config = dict(
    n_layer=14,
    d_model=256,
    n_head=2,
    n_kv_head=1,
    head_dim=128,
    d_mlp=1024,
    vocab_size=2048,
    activation='swiglu',
    norm='rmsnorm',
    norm_place='pre',
    norm_eps=1e-06,
    positions='rope',
    rope_base=88800.0,
    rope_fraction=1.0,
    qk_norm=True,
    attn_scale=0.0884,
    bias='none',
    tie_embeddings=False,
    parallel_block=False,
    extras=['capped logits'],
    init='normal',
    init_std_qkv=0.0331,
    init_std_o=0.0,
    init_std_up=0.0331,
    init_std_down=0.0,
    optimizer='ademamix',
    lr=0.000813,
    beta1=0.9,
    weight_decay=0.18,
    lr_head=0.00669,
    grad_clip=2.0,
    warmup_steps=287,
    schedule='wsd',
    decay_fraction=0.585,
    decay_shape='linear',
    final_lr_fraction=0.1,
    batch_tokens=65536,
    seq_len=512,
    doc_mask=True,
    train_tokens=755400000,
    steps=11527,
    dataset='wikipedia_en',
)
MLP neurons of a small language model. Each row is named by its layer, matrix (gate and up: input weights) and neuron, and shows model dimensions 32-127. Each number is 200 + 20 x the weight over its row's rms, rounded and kept within 0 to 999. A neuron's up and down rows have the sign that makes its largest values positive.
A block is one neuron, or neurons of one layer that tend to fire together. After each block is what it responds to, as a language model described it from the Wikipedia text at the highest values.

L8.gate8,205,227,198,163,197,184,197,199,205,193,191,212,209,184,198,199,185,201,190,174,200,179,180,197,217,182,201,200,226,188,183,161,184,240,246,196,208,182,221,239,197,198,185,214,184,170,213,190,193,188,213,183,193,207,198,206,168,195,183,212,204,171,196,178,210,200,207,180,210,170,182,194,214,189,205,173,180,182,193,196,213,217,224,171,197,204,198,195,176,208,193,199,210,195,169,206
L8.up8,214,206,223,197,218,236,211,187,210,195,193,220,169,210,199,178,189,190,199,209,183,204,188,222,231,210,210,182,222,212,167,229,198,221,176,221,170,181,205,170,205,208,179,222,231,234,207,174,200,199,217,223,173,183,165,211,195,209,168,189,184,199,207,180,175,187,225,197,211,183,207,189,238,206,180,159,176,212,213,226,219,205,175,183,170,191,232,197,178,208,165,228,195,193,191,218
L8.gate62,203,227,212,175,188,221,197,217,210,249,211,186,214,212,181,225,168,200,211,173,201,232,188,180,205,171,178,222,207,177,192,237,176,244,189,225,196,207,207,158,195,189,237,215,186,202,181,220,194,174,198,175,222,202,176,204,189,204,204,212,184,192,194,178,186,179,213,205,179,147,175,174,244,197,220,237,216,185,231,189,204,150,189,210,183,212,196,202,198,197,196,212,206,193,209,217
L8.up62,217,217,194,221,187,233,189,183,224,204,196,188,181,197,196,208,184,189,203,215,150,212,225,198,206,201,220,209,198,152,187,226,185,204,199,238,161,251,184,171,228,174,236,187,227,197,184,186,197,160,206,190,212,182,208,191,216,218,208,196,199,184,199,197,199,194,188,232,187,231,203,218,215,215,227,204,208,196,183,228,205,236,181,186,189,198,179,190,199,180,201,170,195,197,177,203
L8.gate132,220,232,204,194,227,201,226,235,208,218,170,184,235,172,184,206,176,208,167,208,180,199,194,203,192,203,202,198,207,201,221,212,191,212,183,183,178,188,183,200,216,209,194,201,202,161,190,202,176,209,147,177,233,197,205,205,218,186,167,201,232,196,209,220,179,212,227,195,192,196,211,235,197,219,197,215,244,203,180,219,230,229,177,210,246,213,203,219,198,162,198,189,205,178,208,174
L8.up132,198,177,226,189,208,190,203,213,178,178,172,204,201,170,201,182,201,219,200,206,194,162,150,216,177,179,160,184,201,186,190,205,186,201,205,212,198,218,181,226,185,167,193,164,212,170,183,217,199,215,166,187,188,189,187,184,190,217,200,174,188,198,242,199,199,174,220,196,175,201,200,179,201,191,170,216,200,189,181,215,240,186,191,243,212,190,190,188,137,196,180,194,201,212,196,191
L8.gate152,244,218,203,200,190,231,212,187,207,210,224,170,189,224,172,213,199,187,198,174,182,187,207,172,177,228,158,210,189,179,186,237,200,195,223,204,165,196,209,201,235,232,186,211,216,192,194,235,196,198,194,179,217,205,167,213,188,225,165,214,202,180,227,191,190,211,180,211,187,198,202,187,209,174,230,188,196,204,197,172,197,188,186,222,187,213,186,191,223,229,214,161,205,211,226,186
L8.up152,207,190,243,196,199,205,166,195,207,186,199,215,246,199,163,218,202,203,205,195,203,184,221,211,188,213,198,178,202,215,208,205,177,215,178,196,193,221,211,235,217,197,228,173,187,231,171,179,187,188,182,160,177,183,210,188,168,173,195,196,168,217,182,216,203,232,196,172,229,180,205,224,198,186,204,205,181,211,216,212,176,209,200,181,187,200,197,231,220,223,215,177,201,231,247,207
L8.gate342,202,196,226,207,213,210,191,193,237,221,219,194,200,229,216,217,171,194,223,200,181,189,204,192,238,167,170,178,156,194,148,220,195,213,192,198,165,221,198,200,203,185,224,211,191,214,216,211,207,199,219,186,199,214,210,248,223,204,158,207,165,213,157,177,206,181,226,201,202,162,232,192,180,205,203,217,220,176,211,212,189,200,167,195,171,223,199,188,180,193,203,201,228,206,188,208
L8.up342,198,204,226,187,239,183,231,224,242,231,211,238,220,185,213,191,211,249,206,213,255,216,199,208,218,167,213,178,192,173,207,195,157,182,140,221,208,212,193,214,216,148,220,197,208,216,205,217,189,208,210,222,204,194,183,186,209,240,176,214,179,205,196,223,203,188,175,197,186,194,222,208,216,196,227,207,215,159,215,186,180,210,198,177,220,188,186,207,225,234,262,184,201,187,208,195
L8.gate460,204,215,223,207,201,231,182,214,237,227,202,181,184,196,210,217,175,179,218,176,227,214,218,180,222,196,183,203,180,209,163,226,196,180,208,155,198,212,176,203,208,209,185,195,194,204,206,182,217,188,191,192,177,180,191,187,228,210,165,199,220,209,192,223,197,168,181,188,208,172,215,189,206,207,182,193,201,202,219,176,167,209,174,198,199,215,198,225,184,190,214,175,212,196,216,190
L8.up460,172,190,197,208,201,220,217,183,225,223,212,242,222,181,225,208,217,182,205,193,228,217,189,230,198,183,204,178,206,205,176,201,195,184,215,223,209,208,186,198,194,207,206,181,193,191,191,172,158,163,160,200,203,204,204,185,193,230,207,217,175,217,200,240,175,212,194,222,192,179,195,212,210,224,171,210,173,216,216,207,217,185,196,181,193,194,229,199,197,236,189,166,194,173,166,190
L8.gate675,230,180,195,215,226,200,202,216,192,223,231,219,219,150,184,188,191,202,207,192,233,182,207,170,201,185,166,191,168,160,201,217,214,206,169,207,205,195,200,176,200,210,210,161,197,184,211,193,241,237,213,196,224,196,219,223,195,160,159,203,239,201,201,185,195,177,181,197,204,182,194,197,213,241,187,189,242,195,221,181,206,230,180,178,193,240,181,209,159,190,213,176,194,193,182,211
L8.up675,216,203,231,197,202,180,179,223,240,238,205,246,189,190,220,198,196,217,207,168,218,173,188,216,219,144,237,215,228,182,196,188,184,194,203,223,196,213,192,177,198,208,203,152,200,191,215,202,192,206,204,190,187,199,188,187,202,197,195,181,204,238,180,221,219,180,203,228,199,183,196,234,195,178,207,162,161,197,213,213,186,242,230,170,191,179,223,200,168,185,238,187,202,193,182,153
L8.gate768,217,221,226,173,180,212,225,222,231,181,212,186,228,223,203,229,218,183,193,186,208,205,158,204,237,202,189,185,208,182,202,223,222,257,174,185,201,213,215,168,241,234,196,148,219,191,215,219,195,185,166,181,174,221,169,208,188,183,201,176,205,168,166,206,207,198,199,213,169,194,143,186,190,233,224,187,181,208,218,179,186,219,217,235,202,217,204,239,152,219,211,180,199,211,213,225
L8.up768,217,215,226,202,186,194,201,186,205,187,212,188,152,199,152,194,194,205,200,204,204,212,188,198,177,164,199,194,200,170,196,198,200,182,214,206,204,197,193,195,220,134,188,187,212,213,168,202,165,208,202,212,179,186,197,198,231,188,200,197,192,229,181,248,184,213,231,194,191,188,198,187,205,177,243,201,203,193,192,204,165,185,194,218,164,223,187,254,198,231,201,196,189,235,213,209
Year numbers. Four-digit years or their last two digits after a split "19"/"20", in citations, full dates and tables, e.g. "Baker Academic, 2005", "19|89".

L7.gate245,202,206,217,204,225,186,195,206,233,182,182,220,220,194,202,184,194,208,213,171,205,191,200,191,208,199,198,205,206,205,202,196,182,202,173,194,174,218,176,215,194,194,242,180,209,204,179,207,201,196,208,129,155,200,201,217,203,199,193,244,195,159,194,213,205,195,189,174,188,149,211,213,176,169,162,205,179,204,248,216,185,231,195,201,191,184,171,199,217,200,193,161,186,202,214,222
L7.up245,216,197,213,185,176,210,216,203,216,181,219,181,183,202,209,192,226,213,213,215,219,181,181,207,172,190,191,181,159,178,227,195,178,195,176,231,191,206,186,204,182,205,215,220,198,190,177,206,199,184,200,186,212,177,166,193,227,201,194,201,192,181,220,184,191,171,215,163,171,180,176,203,215,240,261,182,206,213,231,209,197,185,175,195,171,193,147,209,218,198,205,167,191,179,223,178
L7.gate684,215,213,168,163,170,171,190,222,179,171,184,205,199,193,192,186,220,202,181,189,202,224,203,199,219,200,210,195,168,164,211,191,180,218,184,204,193,232,204,218,195,206,213,213,206,217,205,184,190,203,179,163,222,213,228,203,217,223,198,190,193,227,182,189,157,193,188,182,213,177,179,196,169,183,197,206,197,152,192,225,237,197,159,175,244,176,218,204,200,176,218,220,219,227,187,177
L7.up684,200,203,197,184,191,176,198,159,224,190,209,171,228,167,212,245,219,191,189,158,204,196,218,182,182,189,192,188,233,225,224,181,189,226,214,215,205,160,200,210,184,206,190,157,202,179,214,245,204,174,228,190,188,211,187,188,189,201,223,190,191,209,163,211,186,208,194,220,181,183,195,236,185,159,196,165,196,204,180,205,188,207,211,150,187,214,214,196,217,166,223,209,202,209,226,226
L7.gate821,209,184,203,195,192,214,198,210,205,215,201,211,178,201,187,195,204,205,188,240,226,164,217,160,185,247,215,191,188,176,215,189,187,195,207,204,212,238,231,161,197,193,198,191,205,181,186,219,189,178,210,208,183,191,208,213,221,200,213,222,179,225,166,209,187,211,224,203,181,193,173,187,228,182,185,198,213,188,242,200,216,166,166,205,208,175,213,205,203,220,234,204,196,181,220,202
L7.up821,213,222,170,141,218,191,175,211,205,220,171,215,186,190,156,205,205,221,225,216,192,189,182,189,189,209,213,186,210,189,209,171,181,205,206,202,207,178,196,171,198,180,174,203,221,195,191,220,217,183,174,168,218,189,198,197,171,212,223,167,187,173,178,199,198,191,202,186,196,172,168,216,209,230,187,179,186,206,241,228,192,171,227,219,203,209,179,195,192,225,200,194,208,203,204,172
L7.gate932,190,205,187,160,222,207,200,179,205,196,188,241,207,187,190,202,215,200,182,190,185,211,150,218,190,188,197,214,179,231,224,191,193,222,223,185,204,197,176,228,187,186,205,190,200,256,172,177,180,207,208,166,212,187,200,179,168,165,220,201,196,203,163,218,182,240,180,174,215,160,214,182,192,218,223,199,152,199,218,213,244,220,200,201,206,203,200,187,201,208,198,187,207,190,161,183
L7.up932,224,189,249,228,204,211,219,190,194,172,228,225,243,196,184,196,210,177,252,183,210,173,210,194,180,198,216,218,199,206,217,181,203,208,231,178,177,217,202,183,206,193,180,190,221,195,199,188,191,197,166,171,191,199,192,195,182,177,210,189,164,219,209,179,205,171,188,193,184,195,219,192,193,196,234,172,193,210,244,183,184,173,178,207,194,188,222,183,204,182,144,206,202,207,231,198
Place-name completions. Final word piece completing a state, country or city name after a comma, e.g. Illino-is, Arkans-as, Seattle, Washington; also day numbers after "On".

L10.gate639,190,185,209,186,234,201,142,183,231,188,224,185,188,183,159,185,228,212,229,186,213,188,204,188,207,217,209,207,214,165,176,205,155,193,212,182,213,152,189,219,180,197,192,198,197,227,173,239,209,193,204,191,203,209,197,186,202,184,189,222,176,190,209,187,182,222,218,195,206,173,244,224,171,184,203,169,196,175,197,174,182,185,189,221,233,233,192,168,193,204,213,185,176,202,201,252
L10.up639,190,196,182,189,192,251,231,203,204,201,207,197,187,226,216,141,203,189,223,207,176,211,207,149,178,181,195,202,182,177,199,179,207,161,188,205,184,205,195,212,203,163,215,187,185,214,210,201,224,187,206,195,218,201,175,206,222,206,193,228,187,220,216,202,186,147,182,219,184,221,197,186,179,209,213,187,182,206,198,194,179,180,213,223,161,174,231,187,183,183,189,211,193,207,176,203
L10.gate972,211,216,201,215,226,180,178,252,221,195,214,200,220,211,190,195,194,183,192,198,197,193,174,154,187,207,246,212,234,216,204,177,187,175,214,146,219,213,182,206,219,182,185,200,209,202,164,196,202,232,207,181,190,189,204,188,172,208,216,199,217,169,240,195,196,186,222,209,179,205,213,185,137,205,220,166,205,215,191,223,233,193,201,193,195,233,193,167,214,191,201,185,153,197,226,203
L10.up972,218,193,194,180,190,242,182,163,244,207,206,203,221,191,179,190,216,197,191,199,198,248,212,179,197,214,169,171,202,180,196,217,146,201,187,191,203,185,176,195,215,189,189,172,197,201,210,204,210,194,190,194,189,229,228,208,219,178,193,198,230,173,250,239,204,183,222,222,206,215,157,208,198,232,217,173,235,195,200,166,197,198,199,208,191,203,180,212,178,192,229,186,236,184,238,240
Word-initial prefix fragments. First word-piece of a longer word, mostly Latin-style prefixes such as ex, dis, per (extant, examined, dissolving), plus up in "up to".

L10.gate125,259,212,225,172,181,222,183,188,180,213,199,149,237,217,200,155,219,202,215,205,195,217,218,213,188,184,193,200,193,164,195,187,209,235,169,155,160,194,190,183,212,156,188,188,212,199,204,201,194,195,216,167,226,205,222,171,210,176,189,191,178,201,205,212,220,185,188,153,214,181,187,176,220,211,200,193,214,192,198,206,183,219,192,184,195,212,176,211,204,199,190,180,196,223,226,147
L10.up125,220,240,204,179,200,216,200,193,209,219,174,229,218,205,226,174,209,188,185,186,204,189,236,228,207,176,210,217,186,190,199,205,186,233,195,180,182,197,214,168,196,224,174,219,181,211,186,221,195,205,211,226,185,178,182,189,260,186,215,190,132,201,202,188,190,187,163,180,202,196,193,184,219,203,182,208,202,224,214,179,206,200,187,182,191,206,157,191,189,227,209,180,212,171,210,206
L10.gate669,193,204,197,207,181,212,192,188,226,218,205,170,200,240,172,189,194,206,201,207,206,181,204,204,223,190,220,225,227,229,158,196,193,246,206,195,172,227,229,205,231,165,199,196,194,184,191,191,195,208,226,142,196,189,191,170,204,238,248,204,176,189,188,184,140,199,194,198,188,142,206,199,201,194,174,211,213,247,213,207,221,201,206,206,202,195,202,233,185,177,181,204,198,209,212,175
L10.up669,205,208,206,241,184,188,188,179,243,208,216,203,204,229,157,189,198,188,187,158,215,180,201,216,211,170,198,233,194,179,192,186,138,199,174,183,206,191,181,209,196,184,196,225,198,196,184,154,217,186,224,198,199,191,188,208,179,202,210,207,180,209,191,190,199,189,188,209,172,170,185,230,216,206,210,189,206,206,214,228,212,191,196,186,202,207,220,221,152,223,207,217,210,235,210,200
Year completion tokens. Final token of a year, often the last two digits after 19 or 18, in "founded in 1913", "released in 1984", or "in 2015".

L7.gate276,220,244,193,198,193,213,184,212,201,162,220,219,201,192,192,190,232,215,238,205,210,209,170,186,202,185,201,195,223,177,187,213,207,183,188,177,160,199,184,225,200,190,198,155,224,211,230,205,219,208,228,232,185,184,225,196,188,181,154,171,193,172,210,207,176,213,143,223,207,177,161,203,193,213,177,210,209,241,209,193,230,234,177,218,172,200,209,158,216,220,189,214,187,195,218,234
L7.up276,158,223,212,190,183,231,205,197,217,171,173,175,174,194,196,203,248,244,206,185,198,235,194,233,167,216,214,210,220,162,189,200,178,181,230,218,205,216,174,225,207,175,219,183,249,212,213,187,163,158,229,171,203,204,191,184,188,197,197,192,156,169,202,195,200,179,185,199,181,217,191,190,200,185,201,199,179,190,164,219,184,212,199,226,206,206,229,227,170,195,230,193,206,184,173,188
L7.gate356,216,215,188,181,221,216,185,189,191,217,225,206,183,243,169,186,209,213,224,225,207,188,189,189,226,209,204,219,190,174,226,202,211,188,223,209,215,210,202,196,199,194,235,171,206,206,209,202,202,194,224,190,194,195,212,228,202,197,200,223,195,214,192,185,197,206,194,245,191,216,207,199,186,176,184,158,206,221,237,214,173,158,185,178,181,199,195,181,205,175,186,193,195,199,219,214
L7.up356,181,179,191,194,206,211,182,203,191,185,187,205,203,172,214,228,175,182,200,202,223,186,223,233,195,224,201,188,203,179,186,225,251,176,186,183,201,218,204,210,222,177,248,183,197,199,218,180,269,211,200,140,185,194,211,153,211,204,228,232,204,196,205,195,216,186,203,199,206,201,171,213,198,175,171,169,226,225,192,220,215,246,191,196,191,205,229,221,170,220,194,187,241,170,206,198
L7.gate516,198,220,214,207,217,214,161,199,209,233,243,195,197,203,230,193,203,206,177,215,228,203,217,151,170,205,165,207,222,168,212,193,193,197,184,191,185,169,198,213,193,176,223,197,212,230,195,234,229,204,187,201,196,203,202,204,208,193,153,181,189,196,215,189,189,206,203,229,177,222,177,212,185,185,210,184,211,234,211,185,226,174,147,203,241,182,206,201,218,206,211,205,171,190,235,214
L7.up516,211,198,208,217,236,179,167,212,198,201,193,179,216,199,209,180,238,211,173,168,190,188,186,204,184,212,206,215,218,170,244,201,205,202,183,184,172,185,172,190,173,185,191,174,176,219,231,189,211,231,197,203,194,172,216,236,193,188,181,199,183,166,180,165,225,157,217,199,224,179,213,226,192,195,162,186,192,213,197,193,204,203,165,208,207,185,223,212,188,192,199,193,164,196,248,253
L7.gate967,183,203,177,201,233,223,203,213,198,216,225,176,185,159,226,165,176,204,217,216,190,186,153,179,175,191,219,235,167,197,238,216,234,193,210,183,177,200,223,198,242,213,210,172,197,162,214,232,232,212,186,189,205,201,207,203,199,250,194,203,173,233,196,194,186,218,205,232,193,179,201,203,173,194,238,201,199,214,206,191,224,202,196,224,218,205,217,203,236,191,182,170,203,184,181,192
L7.up967,219,190,206,184,232,174,182,191,188,155,209,188,225,205,227,190,164,217,240,173,202,223,217,164,194,225,187,193,178,230,242,202,229,216,219,183,202,193,167,229,206,197,227,213,225,232,205,187,217,210,180,189,201,181,195,205,178,171,218,182,225,215,180,165,188,207,204,198,194,203,214,204,195,195,212,162,187,207,202,206,196,243,228,193,203,210,223,201,195,192,189,185,211,163,226,215
Clause-opening prepositions. Prepositions like in, on, near, often after a comma or period, plus the ends of split connectives like Furth-er-more, Accord-ing, Desp-ite, Bes-ides.

L8.gate16,190,180,196,183,207,233,240,206,200,199,194,168,195,231,183,172,173,206,216,254,204,205,238,202,179,187,200,188,223,206,214,180,187,186,222,233,181,168,185,187,228,233,191,199,175,165,216,200,173,201,179,218,191,226,209,192,239,201,212,175,188,193,222,157,216,220,225,201,165,231,194,206,185,201,192,209,193,231,184,208,201,189,206,187,199,218,226,191,167,224,237,224,192,217,193,227
L8.up16,154,229,159,235,212,225,202,227,213,183,203,203,191,218,197,185,200,250,197,195,231,219,195,170,195,231,175,187,181,209,234,194,186,222,202,172,198,218,187,201,214,158,189,188,226,198,207,193,214,169,201,218,164,200,184,193,227,161,219,219,207,240,189,208,210,223,217,212,198,188,206,180,211,178,178,202,186,195,190,202,219,207,209,213,237,203,200,193,208,185,207,207,199,189,203,211
L8.gate155,190,174,198,195,213,206,194,202,197,190,212,193,221,212,161,194,231,209,175,178,190,170,195,164,181,203,175,183,216,194,213,218,212,209,206,174,201,186,177,210,232,190,216,201,205,174,187,181,172,202,167,166,150,216,202,219,224,215,224,186,211,216,190,232,199,236,219,251,182,192,207,237,215,186,200,191,214,222,215,159,188,199,228,200,156,175,187,185,168,208,168,207,169,224,230,189
L8.up155,191,198,187,208,221,171,192,189,189,223,160,183,199,186,204,168,203,207,160,196,186,233,218,184,227,190,222,224,194,206,211,204,192,170,204,220,180,238,220,207,221,180,212,206,188,202,173,189,186,211,210,197,196,187,204,204,192,153,224,192,239,213,193,177,207,159,201,213,176,173,207,245,187,188,185,203,178,196,185,180,194,178,203,231,187,202,146,176,203,172,159,166,198,204,198,164
L8.gate461,214,212,189,201,199,233,204,212,215,205,233,224,169,221,175,200,183,195,243,234,238,213,203,198,167,227,173,190,168,172,192,194,203,200,184,198,201,181,202,171,198,219,184,219,229,180,197,180,214,232,225,140,236,185,172,186,226,201,190,196,200,226,196,205,206,190,215,203,221,203,227,209,196,199,207,204,179,201,177,227,170,236,174,196,199,220,187,174,224,244,227,241,171,171,187,177
L8.up461,175,223,190,208,186,183,177,206,197,172,249,183,181,209,196,210,202,240,182,190,215,179,184,187,167,194,185,197,220,185,215,181,233,215,228,207,171,181,214,174,210,195,203,214,195,195,229,194,209,193,201,189,198,206,220,147,242,251,222,207,206,181,211,208,212,195,174,208,210,194,217,235,196,198,185,232,191,227,239,222,171,194,202,173,218,224,214,227,229,239,194,214,212,185,202,216
L8.gate553,153,181,217,217,189,187,205,215,186,240,166,191,228,232,202,236,201,211,212,254,210,203,191,183,232,190,181,206,181,198,226,233,196,197,194,182,147,201,237,226,170,208,184,228,212,212,156,191,212,240,214,208,218,213,256,199,173,213,191,193,247,214,201,212,218,205,201,212,204,201,208,186,212,201,186,204,218,180,189,206,175,215,196,189,222,186,160,195,190,189,188,213,203,189,153,165
L8.up553,166,216,157,219,192,224,164,202,183,193,225,241,198,177,224,188,213,172,217,166,188,219,207,201,171,182,220,187,220,205,194,178,187,203,185,196,220,180,212,160,192,214,194,220,201,212,211,179,228,220,196,206,227,242,174,186,174,192,194,198,198,224,179,226,196,227,236,222,196,188,205,191,185,235,191,182,207,219,183,199,214,226,202,196,222,210,221,195,194,220,202,179,199,189,210,195
L8.gate602,193,204,212,193,212,227,161,214,238,183,179,171,206,207,199,178,204,204,231,210,191,216,207,179,190,223,186,159,186,194,209,180,186,193,193,211,211,181,149,240,148,165,201,199,187,202,208,195,207,199,206,200,222,193,202,168,214,219,187,217,191,213,206,204,208,226,209,177,186,181,232,164,196,210,218,202,195,162,182,179,199,198,212,264,197,210,217,179,207,166,207,232,189,196,186,205
L8.up602,183,180,181,217,193,202,179,191,204,184,188,188,160,172,211,214,219,227,175,184,189,194,176,223,212,230,195,202,155,233,215,196,219,199,189,218,206,175,175,192,172,187,194,172,221,185,170,221,182,198,184,191,223,177,212,195,203,195,208,186,190,184,225,214,207,188,205,160,186,212,223,227,201,182,211,234,157,168,215,188,212,193,220,220,201,201,237,201,180,176,193,207,159,222,195,208
L8.gate688,186,205,204,189,209,214,196,182,199,211,206,246,203,230,226,198,209,204,198,181,216,196,192,193,199,216,185,183,204,192,218,191,187,240,203,181,211,213,217,207,177,184,215,185,207,211,191,227,188,210,145,176,174,203,219,207,186,221,201,212,225,192,164,196,187,244,214,192,181,190,168,184,188,208,195,178,189,228,208,178,203,186,176,196,238,216,204,194,185,169,197,203,184,216,195,217
L8.up688,204,210,199,187,234,231,184,222,188,197,177,225,180,227,201,176,215,195,204,222,186,205,232,205,200,207,194,198,238,201,188,177,210,173,174,205,177,235,194,227,221,184,175,200,235,192,195,198,222,161,219,210,210,179,215,238,224,201,203,193,199,196,217,186,189,210,162,187,178,215,232,196,216,161,176,199,177,244,204,201,239,212,224,229,206,224,198,223,202,242,219,187,240,209,195,203
L8.gate770,220,174,207,183,233,171,216,223,200,175,245,190,221,177,241,209,186,237,211,237,219,199,195,195,172,208,206,229,205,219,209,175,189,194,208,182,176,208,184,177,177,233,194,178,244,223,173,181,181,196,197,187,200,177,189,185,198,208,184,174,163,209,185,185,223,204,223,192,179,177,198,209,237,191,217,204,197,234,214,233,205,187,194,202,202,208,219,186,191,131,235,207,149,203,196,207
L8.up770,214,182,188,184,186,234,201,183,191,224,191,191,168,180,217,196,202,213,179,214,202,200,221,193,228,186,220,236,203,224,208,209,222,180,175,226,164,206,176,200,202,158,202,147,192,177,223,176,207,199,182,193,146,210,200,208,177,191,187,218,200,191,205,204,175,197,211,230,243,205,199,229,205,190,245,149,213,206,244,244,201,191,212,206,209,156,200,229,184,203,191,191,190,201,186,200
L8.gate882,151,207,175,189,220,204,196,239,213,210,220,159,169,198,198,221,208,214,212,204,194,176,200,193,170,193,166,189,187,216,227,215,188,199,209,219,206,196,195,218,188,182,225,201,179,215,199,206,216,183,180,184,202,211,183,161,195,207,199,193,237,223,229,195,182,230,196,223,203,223,209,219,193,213,204,211,210,240,211,232,202,191,214,223,204,194,229,203,217,160,192,219,208,210,223,260
L8.up882,207,212,185,208,220,202,205,159,200,185,215,175,214,193,193,204,220,213,193,231,209,150,194,204,172,195,183,190,192,197,206,200,191,203,184,227,141,263,213,223,193,233,176,222,207,192,189,226,227,210,224,201,183,210,218,208,199,187,231,198,195,201,212,211,186,199,188,231,162,201,202,218,212,180,203,184,200,212,172,219,179,219,187,194,189,189,217,201,174,215,230,170,216,217,182,207
Sentence-opening prepositional phrases. The "ing" of sentence-initial "According" before "to", and words opening multiword prepositional phrases such as "Due to", "Apart from", "under its command".